config.toml
n_layer = 21
d_model = 192
n_head = 2
n_kv_head = 2
head_dim = 96
d_mlp = 768
vocab_size = 1647
activation = "relu"
norm = "layernorm"
norm_place = "pre"
norm_eps = 1e-05
positions = "learned+rope"
rope_base = 10000.0
rope_fraction = 1.0
qk_norm = false
attn_scale = 0.102
bias = "all"
tie_embeddings = true
parallel_block = false
init = "normal"
init_std_qkv = 0.0361
init_std_o = 0.00558
init_std_up = 0.0361
init_std_down = 0.00278
optimizer = "muon_variant"
lr = 0.0133
lr_mult_qkv = 0.5
lr_mult_o = 3.0
lr_mult_down = 3.0
beta1 = 0.95
lr_head = 0.0037
grad_clip = 1.0
warmup_steps = 200
schedule = "wsd"
decay_fraction = 0.63
decay_shape = "linear"
final_lr_fraction = 0.0
batch_tokens = [16384, 32768, 65536]
seq_len = 1024
doc_mask = false
z_loss = 0.0001
train_tokens = 305200000
steps = 9631
dataset = "wikipedia_en"
MLP neurons of a small language model. Each row is named by its layer, matrix (up: input weights; down: output weights) and neuron, and shows model dimensions 0-127. Each number is 500 + 25 x the weight over its row's rms, rounded and kept within 0 to 999. Numbers have three digits each.
A block is one neuron, or neurons of one layer that tend to fire together. Before each block is what it responds to, as a language model described it from the Wikipedia text at the highest values.

Responds to: Word pieces in the middle of proper names that are split into several tokens, such as D-els-aerdt, K-el-sey, Bo-ley-n, and also digits inside birth years.
L17.up309:478503507524518482475473480514495477526466465470444498450511549486512496494522526458513534493555460489545501511546515463453465448500483515479504484500495484501500490500508481449491507493513512501476474515518494502481501510493506462497531509488532512533476492513515530503477521474475507502523507489505444514528503501541547514526479510469466516495449455478529523498454521470482475497517
L17.down309:490531469451523464508478539521497479476474464479501490493502471508509460477491515457517526476519457510494519550505538450539528474511478478493475493531472518500510479485500507463457456525497530469483497503528504473501498546490465497466523514522526495537498462522511502510522491473501490534510518478480497529491535518523488519504517478514470496521523507506502495505511453492513503496548
L17.up427:490507499526524536437508496479495500479518486504483519509479523546529496488492490454509476504484442492504483492525488465486494473506517490532493450495498511538528488475551502528477540492526533494477506537471523505482487509493529473499542525506511510510527472512509501501455494487505474490502503504480460510503497507465521496493502472444521487521495476500491492432551505470532497512537
L17.down427:516526520474512546457528486486507485489518465518532555494504521494496525476533495456508495501523483502482554473547486529544469482510486536501505449546464468517539516471505540503487499507502547471494510496448464544506526487494473553497483494456517498522511507476496494488459440485513457485439490505479471510514516530515516479482508498497530513501536496534503479484500512496533484542511
L17.up501:489486471488533510439510451473503469503475506493461495485544527501492515504518483515533514501472453472511509498528498500484490447485507478493482483511473487539494480478491524487505527468511499518485490488469517476526486494455506458485503535478527479537532460490514506525489539446489483499538498481447465530461505475474522446528503511535547483450453471526470506537464510503497530524476
L17.down501:507507499492529486473505462488490473496500484543509482496507473541518516514521488515512514505543437461468498512544498505487507475515503521484472458506519521505514498501437480470504485489472502505538483508498560478525527503485442475527504516506502461510510512495468506512486545457520424464499524492485490518512500526486523471520489496496552539473533459487497485538465515501511543500531
L17.up766:527488520536485499483527507510549517508497494477497472525485488533511508473492523516466476478512527480548463465543495454497472519518513506531511484524490502537482514498512552482479530554537501524484523511491498549485491528450528527501540492493568435465495520477492476471473535477431509493519471478501496536516528488481505476480474493464543483488495496500495496502504485530503479470481
L17.down766:506494499510530488500527519521520462462513502456528441492473506512504531504462481500503470494525500493565512494536488479504468481526481538496501487506493493499472520499513516511516494520526443506506500478551510569476539449505498523516461497534503506484519524538530511477495498481484515448481413497509509503514552501484507455510509497488504468482559486482471499502534445497528488472498

Responds to: Short vowel-initial subword pieces such as ag, al, ar that follow a capital initial letter inside split names or words, e.g. P-ag-et, W-al-ter, E-ar-ly.
L4.up582:492492525493522526496475494494515538486481515507497464492459495499509473540534491487504445500501491495464517515519497504497533499538511481492485502513506488477495525466483476509508524484526464512507515539529481484512516531473507602560509571422532524464495448478516482519500509488534492493492482492474501535533490510472496500518502486490461471470468500460462495456471501463468519498488
L4.down582:517490484458502480469506487519528457508548519477491489498539506504481529506477493507488448548462487516474551495478515508507509514531467504515523512479488524486492499516472513517519529518577510499507498495489452517506466519536442501509501487498537469538496499509453481489509493493501498459491484477468444522518498504527552510487537481530521481519528500514493472476483517466512498550509

Responds to: Final or middle subword pieces of multi-token proper names of people, peoples, places and taxa, such as Bogey, Maya, Arab(ian), Muntenia, Cunningham.
L17.up520:506483554524499539496514519467509511522501529563502513508514500548521467495534547494504503483519546493471496458493477514516493486506532522506490515491493535519488528521496556515482523479483479503480469508460539513516556515491473477487521524541534526481512484478472492484508495507535450514469527487549480526522478522519494504495499543519536509545499546503534472475533495554541513497525
L17.down520:509510456502541561504514518519500489518514486504498498478548507515523486539507497500516479492490495483470497486497463487477472478485489519496519503494459501487509483477484541519450543539481467498543457511512527496489520496505553490513465522536415477495519498519443491545498497466491460515507523513537530519533467513501529496436521475460514506503535499483494493527495499502517507496519
L17.up605:500515485502490503520532455518464510532507534482492531470516465493471498509480502486500505483519501463510462507481528537514485474493453532499490482498505486562520516524472496526511527503507525468520462504535517509498539513477532471521477535524540447499492500475445472501534519486536493509490495511474485519482529574506502450489482501481512496538501517476499497535541451508511442537487
L17.down605:467487505506457503481484533506515551487529519497474499507518515476500511498473490550521489537514500535476508522491472454471506492511493479531485553529485490457472491453492493518523503468479495486495476502507486533490509495488438515500534506426484513523486523500479476499495462555448466495533528482480521491539480476499505508541497483472559506518527489485488486487475532494502552508507
L17.up669:536536515534463439517480544515523509505535493549529476514459452533499443495488467483509499486501479526506507520474496500518476507459521501504486501501455520518477510509528555463514529482495494448505522502496504514533523496506539499498602482528481495490516524494485489517513465534476479516520535518529511503514465494531503512555478507525459488507487529503521493462513485511526499478483
L17.down669:445494514539513533510503485489485520540501528510492473523523505487501495512497477536527511456484519534494511457478493497550492471483497488552511495484506551514508503527462484491503539472506506499503511483484452448416517462505501463507511503469478474510507474490460495479517488497517474464480496467492519474499529486480494520502493493496524502509488495474493479502487507527478515509512
L17.up757:517523500529479483493510517469501535534463468509473508504519500503518516499472521458501482513453513493480521466504497517496522492512501483514497523481545532510453507532502530486547487453507532504490520491436543477512505492504500483503518491501501571505534511463545486505534501453512510508494481489532500490483461504529478492467446468499530559478520529493459552472475492506502456495473
L17.down757:505526477519501489478484488497505468522524547491519491501521521520528516476479530461465514499493462547489501559479475495502532524505496499522489512523507512491505492497522475504494453498476440515493471519527498526520477470489504493520539565467495478487528528526497515504492509481473473512508508465504489501468519490533483467530507482532509462513491541461508489483527535451453556489565

Responds to: Single capital letter starting a capitalized name, mostly a surname after a first name, often B: Frederick B-urchinal, Bobby B-are, Michael D-ukakis.
L14.up65:478491483495483503541475504524511522464494455492478497551474508439497505486485479578502487487494506496526460486514514535515511534479485514493492522514487546546482482507511496497474430512566507496524519497508516539508488508513512491502472521472526498507515496499502500531496517507533520475483530458498446528446556514454521478513532500539539492540466482508492501476523476502470506472500
L14.down65:526450471465544497535527498459511554479477495493498510494466513464496547521480470470524530501496527481487460521542510513501461503471479516505466499499522532538468500482499481510472483480518498496479511546547516495512501476499490530479492496519493515485548547492483566501523483513470511466496546489510472568424502492460504475476480548494531506472477510482460504480474525490523518468535
L14.up105:520451478503450466496479533487505500510486518517526448474476490502481476532506420525492458507485493489511501523487485504540478515495533528522509480500474495474501502557536568511465485471515489530509509485543535461521479518496529492509445557490458526505469534483465480472475505547483512482532506496529483498498512522521537465485500527517552514494505479479452490496529477484505471489519
L14.down105:460479461469502493518489521502500461519517506511491468548529528517442505505571505515487513515512461528500524489495498501532493498557534519527518493491553505500503447483549510487512491461466500482465479514478517456506474485521475489488529504497513498446477476493472477461479484565490464504501462491550510517529471529495485505532480511489492506539468529510468494509476495517499499478521
L14.up179:499483516501515515518497500528499480498507485504484478507572502528533491528515520504511490462501535456484494510494477523522450480503476529499510502504495533506484505521528538471498505460514469516531503517487538517539500505480482521460484523470517521510484464485481512510532474534495525454515447512492490498483502520470511498493485526534481491479518510508463532446550527501479482516486
L14.down179:490513442485514496510507487544497500500497450483483499496518482519512552508504501504503488486509491457506500508478502522496479498501471514528524520513507511511518481498507507500502515440517518529526487497481465545530532517494504559480487504500522522494506502491466526466485449558528474460538501489588480531473499485465527476497533535548496485515480501480531491446489484483527491492470
L14.up671:474450471500495476489524486496549497540487470519496520527533478488489504544472474518500498492538529474515497477470516509549516512471501531501458495484465496507506477538522489462505484504508472472508529518544509535521518529480524490490482489492506532494473461482428481481538526551525492543537524530503477535483475504463498530534519502497503472483506503483496543506489532527498503514529
L14.down671:506478535507525535507482530504472502514491510536441528526537501507508537513511537475527491498521501533541481532517545525521513499491498520496453507469456493492482437482527486532462499489500511487471495508509520531522521501482456483456533477493502493520548513507489495474507505555543485498502482485493537525486466511484506429515528521535522508510470447576476474495479490481528492473482

Responds to: Mainly "in"/"In" opening a sentence or phrase after a period, comma or line break, as in "In 2008", "In the summer of", "in which"; also "to", "con-" and year-start "1".
L17.up24:520452476477523564523502487489503504498509525509474511451512495506516468466537477497510482480472476487469474490469511437466488532532520452505520508505501508502491477526528503500457509497457512470486496472476474546570535489521500476488464435507492509488496499504522540519525497483475471518496499531519475520527485488460493524527446482501495504480493533483523517487501471508503523502485
L17.down24:513461460484505489518475454521483521495504510515471495478499561476536555542521525469490506444505525500525480533487511517496504486501544469475515481504484510473506476526452528532486486520458484473529503519448534518497476485438512550510488464509475499465532471516492546510500488463508506458523489524498487521471512473497505490511519481476475469467499504518474526508525481507484500498519
L17.up333:503505480531486510535498498487526550529473500520478522521551533503515490499491520556470468504519518487473528476561521514512499495512529468511498539474507476505462469518495512488536477495517514502537474524507513571525500524501529525558512478503502492504468493507500527477513525484494489503485505469501505524500510439456512556519540419544490496526512483495507503479457479504474478567478
L17.down333:531520519522475515499504465559503478500514456497496511524519506517498535487459443465497518525485503503478494487495483551516509488509458511489469462537546503489526452547483494495479527535508483527457493531441501469522520550501500435468445495491504493493514519515531528492523429472478487483466467494477489502489503514532502560478530571528488454454530511502501498507526536483469498500499
L17.up450:490471480498467488475474532506467459492523499509492491471541539524453479492513508549512474521490485494529472505476516514471494493470511483513522524470494510500529469480501523513522547509517487521490474506485551531515474449491490487482481490507505518477513467501476499515476487518536493490515509529531523496542562522484496466507547509532470487475473495542493557498440513495486478516549
L17.down450:468528509484470526531460520526514559481478541463491484546502503499515496515543478478486520485487463529524525529481518446526473462534483554522530477500489500497466499474549488502503510460467503510485502521516489497527498467515524482490507493507540492507493506485520475515487514468495523510471483532486485485501446482491459468500487480485496539531512544493492486490539500483476503535506
L17.up660:499512506511482494476484505471455492564504462427465507506499472528474429491537509526447492479513526468500452488538485484496507458521516480480539541508469509528443485459523495538477527521500500501524475508518467490516484518520518426528529494486465504495497524546505495489493507532556475483477534532486460522501504470464501498498502513491500524488488468504540481504518489491460532474474
L17.down660:491524574500497489484474506547479528504538521488470438480519493499479484464516498501455504512537533459496518506524537520467486479550536491477498498499517511501491476492509478475486499519508479523517538463502488505513538471529534532495513495495469486530486483454529494484507465477523477510504480455487475480464508517431469485507525537529495491509530470501507486500513472519521492500484

Responds to: The word in or sentence-initial In, usually opening a date or place phrase in biographical and historical prose: in 1838, In August 2020.
L14.up30:528554516502465524507450558553504503510469514441471472491507524500530497511500481519496502532489488538495470539515473517508521486519545511481449532546470513497486503517486531515495492500484493489511525509471531577490475462510503497533468480511520517478545523497495509497510519491536497538501548490454498499503489499487500488496516505496469449512439519514472517514524487500450458503460
L14.down30:430478471515480519526499498481498512526496443534506516498465488507483513505489476515464467500527564511492506507515490483514488542559498524548503517543533493497534503504503453475463494512513525480499511469481462537507497473523511464518490451490520500467514557518516544490512475482523489501502479522530528506514504486557461455516508533510484516476476493504507507487444468484509479493512
L14.up51:465479493431493490560476480522482520501555481517495505517482500490505493513488493520486485505517491498472491545497502510483491494516515505491448499489541503494479478495510513543502512473522521535520535462531518546541473498476513479498494549467514504481512450482544496517495538540505514498520499516492486484508511462513510548545548488511487530476476496535533518480537475505484487502497
L14.down51:524527487527475507525484499513498507476510535486457518504534478528492495490507487481500529507533488486528523537464502527525540517477529521536448476514483522442499503509485532479522544549408493484498460506494475542539471469521476531476539511490480515462479516477493488490498500486529465458475527494492484528511506534509513489456514492531510489479467509507515457510473528497502454494506
L14.up81:491514500503489524514509502470491524504480460489478499504534465496485479513502498490517447508509534500491528515512513489472512517484541518556483500434505483556487509505518456501489506496509496505427462435510449477502524514518510511545476469469494522495509515550438537512505534491511486522491515501498537490523520469535508481513479453525480495509513487526512469503480482519529446487517
L14.down81:523555524485486531490488469522504499471504480461438512552525527551489485478509498525496437461438493494473486530455458467510523500507515483469497524483537464468493510461534512501433461515516449508533477518490509531488544519471518503495504479485491560532525504459495490515534513518464503493512491507499504494521519520549498526499488505518475497484500444505520494566479483531512541492523
L14.up303:469517468517524487537466454477468518519495486491536500518531560465529505532476467491507478506531486559481474501482467521482511475482530547519478494501522562472509506488491503530507504508474550476487473475533500519509456483505533490479490477530469486510528482481482491493517497503469502501491536515487501475532497501485509504464566528485488485478513500473507548470511485499510464484543
L14.down303:510505514525480469481517513522476537525511522491482436480534503480532489512479510489515525502491467520526488496516503490479539489473546467522481491489495519507514482490466494456481489486474447489474482486452526453521471517517505449513516459475502505474515484492523493497533556515490539526505468471514508527557472493487510490528494558529502494546531487509542451522500477487505511461468

Responds to: Final word pieces that complete split-up Latin or foreign words, like gracilent-us and Oklahom-a, plus colons after Authority/Genus in taxonomy lists.
L4.up38:520508445524506511484535530475511511497472518532462466551507480503485533494501503480457461484450504517501479468491467506471467516450528502498503465522477466502458480525524504464485527500490478477501496490508510508513491473511511476538513474497489522499536496513517506543510522524514479515461511508461475513568453505478526488449450504496507546549491458545504492452480503500560488505503
L4.down38:519473531499494464492451539496479457476520508485497523470462530532507527531518499469468530525496536502537470505499512494503531471525483492571497471539493543453440505486525452515521480479511510502541502477503471543518489489508466502465548461501525488520526536507540500497478484506493509461500465507498487504531524482517491507522493521490515470489508498517526500477495489514491500521497

Responds to: Fires on a b or B token that starts a word split into pieces, such as b+orn, b+ad, b+ased, and the B in GBE.
L4.up121:494498537474494503457461494508481475495501495482520488471542509504535449503496536472511478475501504483475499528538476477515530510528460542557541473516531490529533503522468489471519460494466525534515487498474546525509528536555533478491499503524479520522503493493492528520500487496500518508453476505539517487498527506513489497521446497535467484502517489478466460464513478472493492493511
L4.down121:485485526446503477496463499513536460501463451520536497531529490525485520484512504481515518502500468505527474504462488509521522501483504533508510487498513476480465450504513497513495481499469474532494469478494551525473504472541497528483517452524517462516478521508473498476499483540510459478494495469519463546511516528493489493531491537460501515523541515512518487465518535474514463483481

Responds to: Double line breaks ending a paragraph, list or heading line, often after a period, before ==, The or In; also mid-word pieces like ut, op, ab.
L4.up104:529541512528520475534481513508507486532485473488469521518456515488518475499492509484515443520516492466500491530547493499484507473471474537467536513533462498448505538502452544503499478486518481509523529474512506482538458541495497468501503507499505513499505520535515473524491466529497534492445504515552509441483490567529506487487488491521523477511504487553538519520509480495480514518493
L4.down104:495534499487488537493504481501494519532514479481501500474487520493533470481508493489519529519504510462457490491537479506553513472500481448524506481467506508497502529484511503516493514488569456468495503451512490483509490493485531504471467506515511485491481523525471526478445481549527548488510495514522496527450541518494484531445510537531485447469463552515483492509504458509493520524500

Responds to: Tokens that open a new span mid-sentence: quotation marks before quoted prose or titles, hyphens joining compound surnames or regions, and line breaks before headings.
L17.up14:496545501528500532535485521465519444515528461518519550493501508544467525479470514486540479457533513524488505507489511496513495476497496492475501538520508494464479528501523515524502512542525451446488491513477494497492512468487494502428471543479471525495474506507517516532498507493506510534498528523502480492465448503553495476478506523496484485517523474477468519506439530464455504529484
L17.down14:493554550495493498488499476490496481466482500502465484548512524490471493478445517455457473489452494471516541464519538500537497543528508519530488469525498499454526488440518520491487524448514452483475511482530527476503511483518531484496487499498477561527502512487528513491502503532469512483483468498533498459482530471514465525519506552514473533511511521521507480483492513471500526497494
L17.up443:519497510530453547452508550537533484522519456477475509501467487504492482491529501502491523522539531458482513497523511494496446466487501498525522478495492503520481497531460494473517491483541499500519495480506479476511472452541534530529495535478523477510483532500494543516518492527474545483478444512517527511464511477517499508515471488493508487565527496466546517445537493497527520511475
L17.down443:506515493479527481518484499528450478532521505525508478491507523502558513486407511477479523495499546481504501468524493512448494483524451473514494549478485503483531480488507480480511469488481509462492487483458557532507520522482477547516462511462486544525505502507463504505506523463486516519540493537504495486525490490519488500511473467505493473475503470515506534504521468521502482513503
L17.up475:510525530538494520492519496462524515468510468507476455481488486469499473539537498534531500528536503471522493527513492496502481521506526478494509533462488488490500469523539479508548543541525499467468515508471481515542530554490513499506457519493458497488463507492506489525505506495452489457496489477475510474445487479502482540495481495477519446503514507521465490516441491524525528498468
L17.down475:493545437546509493500473491500521498446515474511474461529535506507496474541492534507514519476514512490515526539493449493484496496516538515478477511508497505474514492488548534540528470514508471486519493462495498498480531487487512503481499511506509494464502466529517513534488469489514437492511514529513492506477485521489509516475502480504534490528504493480431505493482513472571470558503
L17.up755:557466435512519497490489546514472484506510492518472527512496523466525509469512526486501490541506506454468496492485525502527458486491512508508475495480471492511498585538548534546490478505512434488521509507504486520520541537438501477492493508471495485486499492517476504507526549562472520452522497531491457493450481525489489520518510537518522493511458522533533513478481481444485508513499
L17.down755:501544428513532489532530506531493491515466502510484504509543504504500518521492481470548505512496521528483505509491503450537482480470478507519512490463459510448501514481496493521508497461516466506510455508518494552504513510524489505465533495480513496478492511542493481528498506559529505529449468476507497534466495511521476528509509535494506442453530491519445467489446520521506501500468

Responds to: The last word-piece of a multi-piece proper name, usually a surname already mentioned, before a verb, comma or 's, e.g. McG-ee, Luc-an, Mende-z.
L14.up154:481519510501492462502530488515460527506501555501558466525490547530520442513510501469507479493473496498456470478473511555541535509467515519512550517478531468501535497516465505530505468498512491486485515498474477504524541483512493499511565456512468524453486511466456500522524454484475478505505503481514509506496491497553485501507530521534505448518520459465500508495481523549453506504479
L14.down154:527478476519482516505454477465506499510511457479477501481478506435491524522486472509505526529494482555523490497511482453472481482523470489492482486527475524551479468493507528535506537435498512509519512495544560501491493509492492465491466523506519472536530508526522527497514478542500502440509507533472503469497480483453514480506481516500476548501474506493534509481547471466493490516537
L14.up239:497492512504491482523486557468455480552489496532493504533483527483513471515500526498457490446509509494503484522499478513506508514494529472576488515470471527482486512515489479530538453455504481514474467485449483505501525486454529471500545494538501516480501503437504440493515523532496537478477536483501492507527452523490486472488501496481496479501519459486507555513462511505497490505501
L14.down239:466529529466512474502522507494459525521488500495539501453514491509482531512499495512500537496478511511497498489502471535549489501460469522494546489502484469445525545471542487504518525505465502535445474488492448494547495476483469458530536490470459500455515530442525520496503519483501520510516490489493491496486483535512517486443486511496558484487540531515503511474527474515519481480522
L14.up382:505501482549460472422497527479511490539492530538499529499504485508505514510471468453519506498456482501456530503506499537529546461497503520545503508501517534443496517511507520550526456471499479514462518555501494510470502491539528492513495510483493494524519490482509461513469491518534504570471497529508516509511490497479473495494571469511475504478506476485505489435471496502529508480474
L14.down382:488492493477514500513523523484504505482514470510492519492490502509531493502543532465492512499514480479550490467513495494496495527500496483441518507479470490531524508515503507446490489516481498464490454411492483446499493492489521515553523489546514487508481550459486481492516489459506507470513507500525546487505533497521522508460494511520529487503511523526501463524481480486475449487516
L14.up475:490497467543517540519475539496495472485517494548509515466499482471496478478501513479463487522510497527430529499460468504494503504453502473498504503517505567479481532490522502475483438491473514489487459481455527466516532482466494433523514491458476499520514496502489453514523524520486495514505506506538503504492495537504450489529532485532516498508482495534528501447512499496507479482500
L14.down475:513506523505512500505529483511493535512454504468517525483537516474497471509489487438530545503494490462561482484513476532523514489488504496492552489505498493517541510529524493487517533504540500478484521490500430519481458512516498522510514507506497509477502532482457499483482468465512488507506523486534492475551482473497435498484527499510484478489509547468497541491473483518522482507489

Responds to: Short connective tokens such as in, and, to, or a hyphen that complete a fixed phrase or list: ft 11 in, according to, Beaux-Arts.
L4.up272:538513495523478506481512527464528505513506533474518506460528479530509482496466513476510514531528515446541510498543498510487502496513483461513511485466472525479513482495493585493469478530515496543493480504499507500506509510499456454452496501481515515483511480508465513510509476486492524484500539501524503453530513469533526459489486495498510460534489517506483521464500520504504436510531
L4.down272:504511492484508518533524472463494516548499503500480485522481487497464499514491486538506503472568499534493472523548527502475457489509555519525453497487467521481494460514461476522519505499488483487497467521483472527462519517513523520487482449526513485504472434490519489519496506526509477515473495482499505521470552511489497503545528526510448509484521536497511557503510490471518483481487